Weights of a small transformer language model.
Training: a variant of Muon for these matrices, 91M tokens, 11111 steps.
MLP neurons of a small language model. Each row is named by its layer, matrix (up: input weights) and neuron, and shows model dimensions 0-191. Each number is 128 + 24 x the weight over its row's rms, rounded and kept within 0 to 255. Numbers have three digits each.
Before each neuron's rows, "fires on" lists the tokens most often at its 100 highest values on Wikipedia text that the model never trained on. A number after a token or word is its count.

fires on: "ir" 19, "ru" 16, "ic" 10, "b" 9, "ang" 6, "en" 6
L3.up748:158149163141089149104125104120122139107150154122125150100153132167158160137124100120137094110093120160127096138154158127138116106124104139116136125118135170177136147144110079157117121095157153140107148153089177096136131128130083118126139119095104147129183121106047139122116098170145155117134089109132115134134106099136164144154094112129117164142152110107126133109136126105147152095134149158115146094113116154168124089096144154090072153117152143105083124118153156125098135124112185147140142075166123107133134109153150124117133107097128124146142119109162138085131168142126124151

fires on: "ic" 53, "en" 34, "ra" 5, "is" 4
L2.up674:110115124093153144137138085148138122141165113163120113145121132142096156135120106125160108113126131079122125116156097141101111124121113115132118107146136146151147107155170141164148118159104164108068117171096140111123132090116092093096138134100118122056154124124124113121113087101112109094157130116102147130130114151140124144180110138138127181145156150078138146125115105146148130107148115155110147116142112134113092084165121191077130139125126106164128107103121168147115141116103123138169127071169121140147128088191129134103136166143136177125135171130120141123142151164128138128

fires on: "v" 42, "x" 20, " " 19, "ok" 9, " V" 5
L2.up402:170119158151116139165104141157115178127142125146170103133153129180091122130119132117120126167127146108099114090095096117118132067122136174106091142145149148135134138135119118120142112102130109179118165182159131140096165174105159137169132105096115165152170129142126120139131079158136121118135122102108111175093155140141134157159116102094110132099115128135094127131113110132102102097113126131124137122126100105153114127151146143126127156156131112146116129092083123147084117081143119125106152107132111093085155101152087166137161095155140131117188136157102139102097114126126144135

fires on: "m" 78, "im" 21
L2.up237:145116158101135099131157132119144124138122117119105128123162115118142116090083139092136111152157142153106145135140139157138134089087131124137130118135130192106126109136147130127129147079161113141157099133128140141128144086105103154172129106113142076120121148123123119083135146116083127099134135085092125125087099136160141135119100099134152143159117141126178156162133089163128174105156099085125155108089123121164122175159098138111140098151120141129100176156138145064138147133113132117106134103140065124124172144142159114112147112157133141144121113137151101111153118172115194113

fires on: "ent" 43, "ul" 18, "an" 8, "b" 6, "ust" 5, "ort" 5
L3.up287:099111127169122195085105151156114091120066129136143114101143164191128114111134112115135170144181128080162100140143092110142134117151079123133098082100145147112151163099121161093121134169107111121122141149110100090127106111105140154136117119093114117132107116136132120132093102155087118147128112140144121107115122114124154127155176126120109137123122146152144183118118133127135139162142148092127121152160158129135135156088188129119093105129116085098147118151136158122128161122160138113121117165156100117136114146148082118134130120138149126141106116152174111111117150151092084137

fires on: "at" 27, "re" 16, "v" 8, " are" 6, "a" 5, ":" 5
L2.up624:121148138143155138118121120149104134131167108139128141163124156131131158175130184161118091124085156148111127130125091122087115065096108105081092092142125095090127132143109140187134114154093146128133129126124101122129173135144108135139140118137110100136137089149110075133134130072115122165122132146123089121122113140106125173119130144139136099188135119110117122115128088086118098121122115125128136169145135147131091118147106123147120156161136133109155152156118112104091134105118171093161164132192179149151136119147148138123178097150116141114133121094139102098145113175119146146

fires on: "le" 77, " f" 8, " F" 7, " re" 6
L2.up293:080147064120076107097156081084144108104159156105145149097106132163162127110099154138112127126099124116113123115127104119115140152116171125130121141113087106133124119155154143130155134137123132129132127190122154147144128110149089129135133121120131124057130109171176104134102127144119128131109141122091124114139141094145178063117109102134109133169129160127139154154140153129139113153136130111093149135113160138131115161117107129157133102134118178140140104116130177150093171150153108118137171133111110096145155124132144111124121167138133104135084157135174138124075071138145108134

fires on: "ed" 33, "e" 12, "est" 9, "ess" 8, "al" 7, "ill" 6
L3.up517:114107094107157090128107128093120100135109116116092170101162086086124139129146137099128139164125092137162125097158134095163070135194133134088098134119125160165127137119131127104122143145103121138125164107077151131155153125183128144155137155119110131142125107092125136090155148121146113136158132135123199127146155117134140124150101141133123139080163135139142146124113115136113090115160084124132153107105121113105153077140119156124173123097101115141120114169142102174105121186132130125155142129148134091155178106134142108100136119128119131071157101121115154118149117114138116147

fires on: "E" 23, " e" 20, "1" 13, "2" 11, "O" 7, " E" 6
L3.up663:126161106091075136120156139115126143117091153133139136138106123109133097130125166101124114171143169096125143117168132151111150150089141100102129123115156134116104164108171062102081102121154126191117104143101129148169126093116136132113132119139168111100164117109162108127110102133141104091120140076140109125113163142125121102124154131161103114126159127123112084149134096101132119139160140110081136155094111158110106143104138152137167118140164119153120140163140099130128178100180111117142120180123099107096140118128124136121145153124153125130134087151148149089128157163079150136

fires on: " V" 73, " v" 22, "V" 5
L2.up448:096129121102128134146117105142137171137161146134131090090134119151123170092148123090121122094139164147142092101113089106109116112142115133119128159111159118167138105110101135104150137122116115148104132162145127154161132166138124116141124102092144139138157084095199136164093137119102149151138154101089160189140156180123167132144142058157154129156123096123160144150116099138100140106144113123142153134105107155110143150136101137100157105163096112122116136102059120113111126124133149086110158119114090086138154111100105141131156123110134138110164136129119097117129099139130147160

fires on: "is" 34, "all" 17, "ip" 13, "ou" 8, "ome" 7, "ap" 6
L3.up137:107131101175125161141122139122070133154177114165111097172128136110153101153132145094140093166143079076125089118094122136103103076121116121145125132117150150128142129099132143122095132108138155156087139135107143101147063141092136136136127117137191110102130138087111155102106090081110148136139154133156146132147147092098124115172139154114128098140128113139133174159116081134123106119137135092136149145129117147103142109157116171117117121132121134112102088130117159121108144104137128149115177160143120106124151116118123140140144134114107171133169152119145112126165111082162123179

fires on: "et" 30, "at" 18, "ish" 8, "ell" 7, "ight" 7
L3.up157:107110106170116151119122121120194104112119130142115144093088114120155125163086165134147153147106161125118116129136125167125096141094182107108108151113124125146149178114161103131124124162118112173132097148133140126129121089161167135128144153084131125089139123131078147114081067155126144127141102090071162118146108154133108097119117107150151115150141120096089106146126096152094135151118157063120105124132142115121128129119122142161116131151103129170123108146140092102156163127118140126156166112135125107132116118145152115148126127154142129118099107112105122158116072099179128164

fires on: "on" 15, "w" 13, "n" 8, "h" 7, "y" 7
L2.up60:127099142126156146113153112160114147144119110149147135171119139115114169134150148107123153145118129117109113169166103122108139112092113146152130128139113111111131120098125129137145151100097155127140108152074132112151150107137103134091152085178150078111135137148104118109163142146144186125111149110098100109096132106109124116122092089146146143155125079106097080147105149091145162098155126136139170116104149132135113104112093163142137144132114125086196138139133152095200140133120142176125115122072131133116104176137113150137159125157144173106099122155098111106154102129111131124

fires on: " re" 54, "le" 24, " Re" 12, ".\n" 5
L3.up195:117112069169086122075099083113132141170148108125116118097116105150135131144127103105133066157101130120165138102114138113110179136172140140094137122108096132164113160138123110142124156110150117112112142158125156121168110106150075136080127096118138089104122109129165117127150141115084134166125124128141148129112112151121168091144142130084128124161163171132123136194149143139122093140118123150139155108096119155160113138141113166093144143141138103158140149112145173128124132105125159142096144116152170094117158081120111087104144145122115106128105159121156111159141125135106116146

fires on: "ic" 44, "c" 38, "t" 4
L3.up397:089133139161157144079112110167101137139152098145109162114105119134127130154151096137146128166135118132115112104119113120069126159096151125178097144127155141156156112162181139154115138135133131138076145167138127114088154154116133104129171100104090117127113113121170112155133124116117138119082156079118128107162123121128132132120113134136113160132143131116147139122139105080132126113127064094139139144116062155098065119138117139117098137185117143119105137144097116083140144119169118098143152186137105134116160130112132140113109138098160156145098150123156144099158149116135100133

fires on: "ir" 75, "oun" 8, "8" 8
L2.up741:095119146112137118103146097119117113138111129081144136135130113124132159132112123142144142162097140136162077177132137079116117137104079124153169135083120119188131169105158156167150153086134143146152130117120144136137111091178132142134145121148105132122140117110138113165126096170129143121113135126138161143127139130137155129122118102107119142129097138122126135162094038130139150117156140074150061096087156121118181175132142157120117120115100110098116110155127169101136111160124128161127136116128135158093173134122143101129119129130139117078138116145078115125115096153127147149

fires on: "m" 32, "od" 14, "v" 11, "'" 9, "b" 9, "im" 7
L3.up143:086109121097146143131120123141127151119131116114122115122126149122158141103111143133162153116130085158126199169129116132119111095089139134095091125134138117135128125104088151126147131102146130097141132113129169104139141119139120148129143097105123180122176106108111103093113123146118134109103090099108147150099113183109085105160110122080143149135075120119157123143114132144166116083154158143105149122136165150124146111170111141108154108185157173125083138126118137113147150119130184072149141123138146154092140154104182140119159124116115151115101130181168132122116140117089141118

fires on: "and" 24, "ad" 20, "n" 13, "ok" 11, "od" 8, "ter" 5
L2.up520:085118132120148107123090096103139114125120113155124120113155170150146123135091163107115103125130103136111117119169108090124078138148144121118092157099119132145107156107119099138131138118138117126074085117111189139101154169176072143131158149078106116161130139145125140155132115128138156139126126133144112112094128159133163116174158131141121137142097095111113104133140118119150174103068183142137124132094107088133142088100135151158121106128103220178117129083126158133133148118132130121118158124145084109132144122113131113137137137130134174155122138119163130138143120117142153142

fires on: "ed" 40, "i" 10, "ong" 5, "an" 5, "k" 4, "o" 4
L2.up735:140117115131121136131106124125134158156133136106146124110161180134132124150118110129129107120111159134149145159170160125133182144156096123091093079130136147191141135091169128137134109148123101113125160149137119110137144127102101080140142139158149104162092108096135128148147171187109050122129140099133122112127129107109119135121121124149075138141124164085140103117138102120102140158140092107128086144147174160123137133097111113110153091095158085130128128164122146120078130118125139114156145149101134123081109123147144096131153122122119151161142102094121076106158139091096165121

fires on: " t" 68, " T" 30
L2.up297:092140094100128132091129133136121110147128136125126121114120166108103104106120124097107103164159105104134156137128173139120097067100153110142115117118107138140158125127094129104150135115112138148101152158152145135154134105138151170163154141142117106130101088130160106123102103114119095107125168070109138137143142125140146115156112144128135152137129134107144141185178103159140127098132111096106134159101173144131138144111115152150140097134133166094144122167122143039101120170133152142078135114098132110101147141139131119110167110124172143132176087146183090104140141132122086140

fires on: "er" 52, "re" 20, "ost" 14, "ur" 4
L3.up201:133124120103143122162078091134117125150154100117132127116151160155103120145108113128114144168138143120126133136198088102130141090085129100162143134140116132099101116099112143070135189133113159090109144159142138134140149143133118158144094141133119154113154099090083138088085118137128139112169147097167140103148112123132158104146130130125141099129111155065142101172110113134148083161119123090134127110131159126107137105147102109148128090118131172137131118144110069139122158144148151106087132122110144150159164144102143176102130145117133110117097138141098136164182148137137113132

fires on: " v" 97
L2.up291:114158140099123112131125107155130150130132137140112095094154139135118103133184165065135136131139179141127087142150125133108102144141139160081160141142136143162112086106132152158123088111124113136112132140157131121140131118169167128104132093125098154138155095152109183127160126092068167109152182127150156147131151141135146142128109141141146079131105090123121126087133125140117104116108125157088145100129107123117123133127127142096099115138128123100149128173128139134161106131180181085131150140101114102173123151103141104147149107135111146106119079103137132094115104152111082172

fires on: " Ar" 70, " ar" 30
L2.up459:121111101146104133091104101134145122118121155118145126101123164156128120121141176137075095129126165129150152110175145147128115130150154169134102133129134171154108156083110152100130151123131116127107136161126130093142101138129095104149124147155153092125174104125130109110116146187134123107148095132101093119115101106120105106139147145129127138119126134110065123145142126136114152095132138105124175114110106140114162191168098124106138126136084135116191142115121062120109086148121143151105116152150127143130122089135141192091129119117117101098142125144151121129113198164120090128

fires on: " g" 51, "G" 13, " G" 12, "g" 6, "op" 5, "ated" 4
L3.up239:085093138125099180107119152104172154119140109082144106138114124156079116102143131058139120155123158156109121107167159119135112124126137145120116139108122148154105081146113165112149160120141128144058149111111152107148123121171124137109122120128113121110110111073141154125126161146153153113184144181121153116130126125070136131129128098148146155129099125118174143130164146136110120085164126105147127134075137149140119140108117117125125138094102093084130124176102146095103116079159138123106117141094107115146127145114142089138129139116169129125130112112156108162105107175123131118

fires on: "ac" 40, "t" 14, "le" 14, "c" 14, "'" 4
L2.up327:112149123141155063115103123093167097094100156142132118138121116175072113157119094144138137146101139120127163104132104121131103132118130153155115106153133146131132141156145131089082168090157142112072116140125122135116137110161156125128145086140157086152130062137111158154134121140126138100133196094109111115132151139128164123129120110114106105106128146136134138091154101131169109102098130120134159149161120159105115144170066114147129132112152154156130165144081115148131085125118119126127147134129127093118207163112128134100137132151152133121117094145121150110148119109144160149

fires on: "iv" 40, "ol" 21, "l" 18, "og" 5
L2.up207:102114110153152084123070154173109143117218079118152134123129096143122141140119179131097120137119173087118097132121136119152153103098123129154140112123131107114146145105145102080128133133109131128124138155103147088153151198098155108144145127135128134152105170078164109108064171154147117132129174140128089124094149109153113167125135146109110139125188120175134113170122140123138126131109122121129123094121123112148131133142088150136113128124121116119155143120170102141127111063114135110114150132126176128112116141119136111092128117140115130122144167110145132106153131161126128119

fires on: "m" 27, "em" 20, "s" 14, "o" 6
L3.up422:089136182141127107165134098103107148137121109094141129141125151145083133112117157138144138133130142142162120109112159103137131146100134143138164133095108150129068086131111086112095069117102129098109109116104101125142158138125136104113121138107156095162172130145119131090107129068119128104099172152083171165133136150153142121136110127100110164177087118135152153111122092158110138149104098138114148136131113126113085114168155104151141140140118143120121147116139123090159144139126156131128108139091139145126116123157096105115117154137139132181099167136183119099143168145075152155

fires on: "s" 37, "up" 28, "m" 7, "ff" 4, "ess" 4
L3.up29:112132120114114128117146122060130129164138102147094143105161121121136139117166161162151166113143093125143143137061086125115105139134153127111121141101103138129064127104144066117101090128131121116100127112133170164106156107103105144159136118159091122119120139138154096132115116138133138114128126110124166197148160151157193157121118153121129129115103104130142153133131083139137129131112147087090112120147145087168124108121115119121125116100117134144131123142134129113135137133115138091095108138145122143132171195125135119116128117158111146083140183135133105108149098160130129201

fires on: "ent" 26, "b" 13, "ack" 11, "ect" 9, "on" 9
L3.up323:099152186160150162066109128100124110120139145111137120158185109137084118119163117151123109137150132067120144103166127148071112128099096124121129148112127123132146157108171109126113093122115120119097149092119105070138139141117169167150138151112128124149120126143124099135076147139116149133113114119116088138141127138124103116150105153120109164144098160134133106106170133166085107144159114109143105120131118132147106104124137108136116129125070126132145119101092136148148153109155126140124173162151184170090107125105108129147094113187144120140151146128158121096153155134096111123

fires on: "ell" 21, "os" 20, "y" 13, "ut" 8, "et" 8
L3.up558:124101153129118191174153157151156123085137137132123128145144087113152149149127114123119151127128151133150106132154111122143108124130125135096101140105142132124115152173125149098143132131102150144108116115101107069159112156166139170132113168178142095148148147134105084107112153144152112149110161141127132118129126133114116152134125100130090148133107156155102117097134098125147171126185124081099139099063126161106152149095101117131112096136105087137115149133075093102174150176121104140127147119105153119119141123115161108158110150134147129100125102072138122107094092129135082153

fires on: "ong" 21, "ct" 19, "ond" 9, "all" 9, "ard" 8, "ing" 7
L3.up293:147090089134127162137145162056158126115120124142133127139156081129077101110154110113114114144146136102092152099103094198139147098144130118100120127103092108113158098079141141100142092120132099153163138149160105095095117130153103124116131129143181091119120119151151130132134127150126137167133099163119146124154108113159149143140126135174127154137087130109158146146132072152123110164166153098092125142095120103164096123170156142107134118131124151122139125110148152115158091144128123112103102125092117157135115100143130104152160126158124135146153086165160144106107145114095136136

fires on: " V" 81, " " 7
L3.up46:121172109107104108134111093116149145143133102112128078102160136141172160107142187098124135124150146124155116112128127148124089113163121128099157148098145126155118155134117165119128078149122175158114149112117104131134171115170108155162133110078108145128138087113168125126120124149127124113147151135112100173107145174165138181099128107152145157137119088111132118126090135126092107148114119111168145142113124130126116130145116128147123101189125151130171151149134100151115112135133125097079165108107098131133127071086089129120134101115137152128137128100135095145084153133093171165

fires on: "ul" 34, "el" 24, "ack" 12, "e" 6, "t" 5, "ry" 4
L3.up639:098139108105131150140136157126088100121132134109127129122118137127107051115165143119123159120088161099095131121109148157125094146162120123154131103086097144129163137081164136116122139144101106129103164149146131144117123159131136146148166113109101103164116114129134149106111134095114169072106118114124127086096137124149115134119118115094130154108161127122155109108154076126139109153135130114153178154146179146099156126110106129115105155124170162156130126100107122101122154179154113154101122115170145131169129117114171117112144121117147110086156063118135121159156073117136146092

fires on: "ar" 25, "ing" 16, "ow" 11, "ed" 9, "ic" 8, "v" 7
L3.up615:108119160176139126107098072108134126099119142130144128125144125104106113124105095134112090159115115149140141161132109160077141079114122119092125119154105135121142085125115131145127154157114125115173152139147122127094115143134144152136091131157130143187110143118149173086138139096142149097131135157134192115119084080168130155136125157166074149154159142117175139106116114117115106102094133123160180135145166151120151134132129135114128146138104114115142156137157138147134095120104145106143065125154164139075115140105127101124118108116128157089123153113173123129096132088116143162

fires on: "ct" 24, "ing" 20, "mer" 17, "ent" 15, "n" 8
L3.up264:128118098104120090140144122127132138129092130107101123107156150113127104128157125124121158096206087130119110128127142175129144117183097117113095121137098116176134136098141102107119168107144111118120104191131131091121121132105141144094116113130197155086116134119137155163085101153124112137181118143164141085105089117119142131139063084130150114137119144115137139100138103135120111136125130121123108155130148106182103117135126136128153104130166183117108136150146135160094177110176128125120103134118117157137125153156143100142125127181158109103159114116166147118118144108111107124

fires on: "25" 15, "2" 12, "5" 12, "1" 9, "24" 7, "21" 6
L3.up70:160115097135106152099154104102079127093103084132109147123163107106116102128111147106120091132134142057115128130104146100105155157134130160114176145088139128109128153150159101091086111140130119129118142148109159119123106129152094085158108147166145120114148140139152120124148135168103121166114113128140130130161143167155095127146125132086116183139135157146144134129157166137087132116094164127123135116094103134123091123081128157105151108143135114130149160157126095146113120109132137201144112136126128144140147116125156189110142108126134121092128097185155117114119114167090111163

fires on: "b" 30, "ill" 10, "w" 8, "o" 8, "on" 6
L3.up43:107131106134194129100156079134160064143131141116153130134086119135117106109133163138134164156133152097123124137089126112097129115097132121113133121115149131122141135121121102153168151135105189151093106118101143114132126137130123154184164140140074087135126177165159096122101134133147134143155183106157096173083103145153154095124095092085158158166073133109132128103136160137151092075157097115142115129169125125103133151137131138112154114142104090139122109123118126139166127107128130140121145151113095147131097111133152143135126107137141120146136138135104101103121106116133168110

fires on: "h" 53, "p" 21, " T" 16, " t" 5
L3.up368:084145129143149144099123132138146103152132175129139105116127146113137148151129155163124119143128153111132179119088185155138100069111168116146114112128143139128153098125077134148134123094163160123099129202147124145101136110140128150141102175111124088147088079102117136071085135167129096133137123090143131165130138167165118102130108142130144153121130152084096124161129136174111132123135150072167120156132113129112138118129150132179135116139105129137130128139112094134132121135159065159097093133114107127128135153129142125140146137128149120076109114097146112113119097096141106141

fires on: "ing" 44, "en" 18, "es" 10, "are" 6, "ly" 5, "s" 5
L3.up365:122101091142116108174101172091112103098065115165107131148153146106080142173142124113191082142105117109145142108168153110136169122157102123143104120106127144161152111114139115116123134106122144121120111097152153122124146099144131089139118172103120091106152141140149157094126099108128080123116127138121162131157125117131096120121120126113123139166173135135117136151108124131139141100141148115113134129082109137165155120137139143127149144102109170107169140106184174111120127174073120119131143096127151132129144116120103107126161080163193155091101107142119106119124146124135156142

fires on: " was" 48, " were" 24, "en" 8, "ed" 7, "ly" 5
L2.up698:092129127110087154133138118117117127129067140180083138118104158129139168139145154124163136119124136171150128098129129169111142115113136146097071120134107140166125110138119121125106135188146158105101144165177129133131134153096128095149132153130125142073123111104132092119126158185117099113180109157132145120130114156149161127118136135103123148164189112093138170161119097134185127083121139151133144133126126106124125116128099150106123102155140105142111124118109149094106090133151126125127122088144107086124145156109108118087150126104171147089148136131121110130126077142116116176

fires on: "g" 21, "s" 13, "ass" 13, "ip" 11, "m" 9, "em" 6
L2.up636:095100133130121158149172078069109145142148138143121137152138127119111160175158083103129146157153127191140111122137121103146135119158123136128090125109108120129108119128123098153119092148101124125106151120136147110125141124108127118128103129132121107123135132126085147103141104104134096142139104137077130150141142163103179129117116105164125123125096105117148118129131144108132083105130124166100089148076188104140117130098120140140139188166169086158127091145140152135145140130125134101125094112149141109119157090205112109103131113127123109125123179114152088154110125140085108177

fires on: "em" 22, "ge" 19, "ok" 15, "end" 12, "o" 9, "ce" 6
L3.up126:130163139142125107132125093116107147145117155177137137111124118142108117142168175107104152129167097156086118114126149129132127168127128115138118151158171119122121130131119133075122130116100111146109095159121154163166197156121095134103107151152120090152174144130117106130132081120076095150178113120068107108103155142170125148136118132157130131144084126120104156146134145117120136099133117174104107154075106109133100114139127101146145126180114111111130157111090150125110089107115129126143124145117135110134131148134169113092123089122155153112131149109143164149125140147050138139

fires on: "v" 54, ":" 20, "ov" 10, "j" 7
L3.up572:142152181126152135075141119125123149124115157140139143124109153144158145124126123124085095125106168102104124124163067123081161153106131118107104159151131143138115138099123119102127120116152116095124141153119133066137109152117083071148120128109128122132134141146147117120121146093085129160098139103128166170108145160116160147104157192123132123160093148116113109150158128174146080130143136076121133159153145136092103116169097177129117139111082131112110154152091124103113122127149148086142162130117124135137101136146097125157128098165152148166160103104134131135103119115134140090

fires on: "ther" 42, "ur" 23, "l" 9, "h" 7, "i" 6
L2.up453:141167127157133120137065104115130134109090097132116133124160148189084169144126112095091148138163107134123093123151141160148141119125125135135144122132154159113114113145138121147113131119151164145150149188098105101128113127140133135099102090091155178166136137168081120171149095181114145171150157102116101066135148167123117120143145149105140072137129154156137128140118109093095145122106076133112109134092115114120135148121116133115142126132123140106110126137146087154121132122172159102070125089110124146135131129120135099138138106109176105135099145129086136142135149130105134100

fires on: "and" 70, "ed" 12
L2.up359:147127099106197091140089129121103085129098134148100128101157142135179136163141115099109119157094130132148105105106138112136110101138148112141093154135121167162097158107156112125137143107103142112136121091115129119132189145149060142121104195100136133159116117122147164152117127155130118135111122123103131104093148132123104127105115101111100148130059111138153088117122082153116124195114092111132117172156115161164180111158125123140121126097133169097126139130127117106132150088160140098144174137132154130128133131134137164144128138150120152106159096105142126131128134132124117100

fires on: " ar" 78, "et" 9, " t" 7
L2.up7:120109090156148129125112100177133107076088121131136108079132161141135132122105168107131085110121134117163138102153124151130142130151162097116140135109138137152065155097161133105151151119140095156136103175112144153124101081159131143129127180134115117149124147116124125125107108119117140157122140113106202104146128143116125097091102129136088149116125128078124170135131132117123157172097161152145153136109125137187137171139115117127161168135145124122167168094108102096147104141127121149110139146125122106079147113125129149137104119136131107119094124154158125106154173090131070127

fires on: "s" 25, "ess" 23, "ed" 9, "ight" 8, "j" 6, "ens" 5
L2.up641:146126089147134128080118100127155120116147127123146097137132143165117149185138147094123118135090118083133137101169108140094116182104133117122114140141088146136114129114160173137125123169114114072120130153085142116088124038174072123156138174158125102142138126152151140145099110106101119130127140156161128113136137156132165115150115092119177152152116146084111150152165144150149087097091143121118123151147127087138143143119142122124080129108128145152086141124135111109103126124125104132071164145103149110121141126104097114113134114161118155133128111143127129118140141088145143118

fires on: "c" 80, "ac" 10, "t" 9
L2.up231:085108110135147120133134128154175140107110119146114165123111129126099150141131128126090139146115125126136094115134144120149146112084139095147113132099115135115133149139138160132133125126137141129117181132101154118120144159171159156110153128114138128117092104118136080106093114172088121141055180116102111090122119141140158121126146127151161142154142121119109160153135129100135128101163093101122141151151086151102110160175106104151117113153119153119068158141106097114117134120144111085144166167116141139167128115140129187166108160093162112115128064107147160113122119076119097160

fires on: "a" 26, "i" 24, "id" 10, "ult" 9, " v" 7
L3.up21:105130127124129116139135128123102111121142122156148112141123167138116134103151144086087154124116178128153058080117154085148112122160117162078139111109135122115106140172161161116133119119141095145146137132124124148136138121146104156151119118080130130123142072137114092083107135110131163150117105122137148152136138117093100114152120099137126117170085099121194111148136140147097130073164163153138113103116086151148129127112125132142110119145116149136150126185178110142155127116157114112106142105117134127153119115159068082149120128101111145145131133148166133130140082195116104113

fires on: "or" 25, "ic" 21, "v" 18, "ur" 9, "e" 4, "re" 4
L3.up700:153130142142152112145102114148167121177157152151106108080135133084103097084132127117114099178124109098106109149141145073088115125155138135150154102146132099133124124123125098148139121121146097123139153191159111102128153152119115148175124083102071124114129138091116116093129129132149102099149153095104144137129113108145136067146130130160123113095174154135125129142151095125087143061155135101142162125132126139111157113123123169118125125132123146154112152129108120157108082134126164149116141131145119105075187134115105145127139149107085111097134139170126133148131129129162107149

fires on: "ch" 28, "er" 16, "m" 9, "n" 6, "k" 6, "th" 5
L2.up565:132105122120132135101167113132121146148133131139112155138120124128122107124122089144105115095108157088103134134144134125186116172105100179080087128108135079090126152113178137145137155132132116192164108143146127098170096149108121143104110124085124126177148171118085088096134151150114137124099123124151118094147162111146101142092084122129107128118129118161150134115125168155098149105128091143131110122124121155138045148102098163120132142154115149106133154149119147136176130113128166112101114148123175121107088119158154145103140120148109140122087136139158132107122152151141111124

fires on: "." 50, "ch" 29, "e" 6, "ul" 4, "ack" 4
L2.up442:104133100094090099108123106128153089125134079176079123098136169143157099125158192145158135139123108106133168120117138170149112122147105128133134122118143155138159117119127112125180158150117080166098118132168142137142134157146150102132147111127108112125114157084128091140134105152093122123131101122100131102113164107167165182135157102108133169110148152181100147130130157161106116139153106110152189117130157094106161137151128110104134133117100134149121111133112138121144105152133128105113140132134158117090154120096161103118113143132095107105143076112104133145136116142067139144

fires on: "ay" 33, "th" 22, "orn" 17, "ich" 14, "n" 9
L2.up378:151086082126136134152117090149148137165112117129145129121116135171144109152133111125122113132105117128110118145096131143115102111096101153096087106133090122133133143106162141119168134161109153147115134164153121145151120137140130117164179131145109105161147094152116095107144138099093141127159121123145075121110180145136173116130101126161145120152126111108110110114119164119160148126162126109146135153142076106177127095123099115146099158110094125086173114124050145117119119121153118139120139131131117163066090169110174130098151093158129149129107138108120157084092100140124119102

fires on: "'s" 42, "at" 8, "ed" 8, " is" 7
L3.up454:145109129123138165135089179125125051123149115121143105109136135137120145125138141115139100144165114160147138134109152149141145116131132129135137140122124170113100172134159109136126083122099127134168169138112115084098149071132080116165075148092106122101111164112149169156126170132130109117145135147088150120079167119114096124092113107124106118084105154157117157118116118106131113151139117140139151138171164125166108146179123115143108099129159105144133182134156085095126155137173118116160127124093133091122138116141179140132102097131120130135139108108107144123104165136114129157

fires on: " a" 24, "u" 22, " also" 9, "en" 8, "ed" 7, "an" 4
L2.up116:134125151130113115121162136141175126126133132159084157174118135102138201129108153123166096126150125140143180143140146148114128107124121112167100095092179125147134145110141130138131172135107106184097122151163144178141113092107175155142110131118159103116077102105142114116090118135156126108128101123107133144110141134125142116150137092130158117142162102104121130141088131142159115153101125159098140089121170109135106090131070112149119187142121136154112118116106156138143107095134122084157108180145108118102129120121102107108159133110107081092142123154116112133162119128121104134

fires on: "e" 68, "al" 10, "ce" 7, "ut" 5, "t" 4
L3.up457:101141149135141114107135137118141136122159147129104132082141138098105122170117160123136136139042156153158096096086158156140126117154089101146163122154113150132152100143139100099133107126113135125131162186116121132154160128105102118109156142096175108134101160088108139122123134168111126140127143096092135116114120121130120077138095137113136122140144088161094130165140106113129131117134102136122150137100119129131153094135143137157146166142135159105136117137127102127120156115095115136152146105148130085104122126170104142131139052175091151075150143139169069158119123166133116103

fires on: "nd" 26, "n" 20, "le" 18, "mer" 16, "and" 9, "ount" 6
L2.up58:152134115129145136143142116079154119128127134123153093173146154147149148169128146055085131152090090116142141119113138055089121143143145124132106126118128128139135126121140119121151099071156126134089115174124106111150154153136102137119145146130118099136122140174120166150092163155155174090166168122199118057136086137123117091134119122126139119147112112103148108143129121095130104155118106108143129140092118110088164120112120151156130088113162155162166139116113132170120144098128123137129150155122091116131121105109132130129121097141130147119107065122155128124132103112131129141

fires on: "e" 57, "t" 10, "l" 5
L3.up9:085115124120114055115091104115143115126143125083120180139155115138083102180116153110125134131126130154126112148103135149154097130167119139132171171110124130105104074106157110123120128099126106172137143166125174096146157134078110122128170130137142108136154120147140140121108133130079146140136128129125110103080119111175157138112123132132162166153152165160167135164089117131107160088128091138110114115140106114142114142156100150111174114144132136125095147156110095147117133087157141134081144118108120157165140132132160112134109125178131149094095154136144108146099145154134131136

fires on: "s" 28, "ers" 13, "ess" 12, "t" 10, "re" 9, "ver" 6
L2.up409:116126117159178118110118151130110103116138115103160106158138114128120162128160145120118133098088126124125145097116132126099120147126104125118140111092094129116136077166172143125135126118121111124091115144120126125131134134174104080134168166128107105098129107127154128076112172122189165095131133136117162149159174117132154080147155131148141134146163087088120167134151136126135104158074107142125154145094142141100120093112145142139153118097115104152151108075062122156158125116138137133091091104124122120188149093105089130122110130159149118107150146104105120156129136087137147147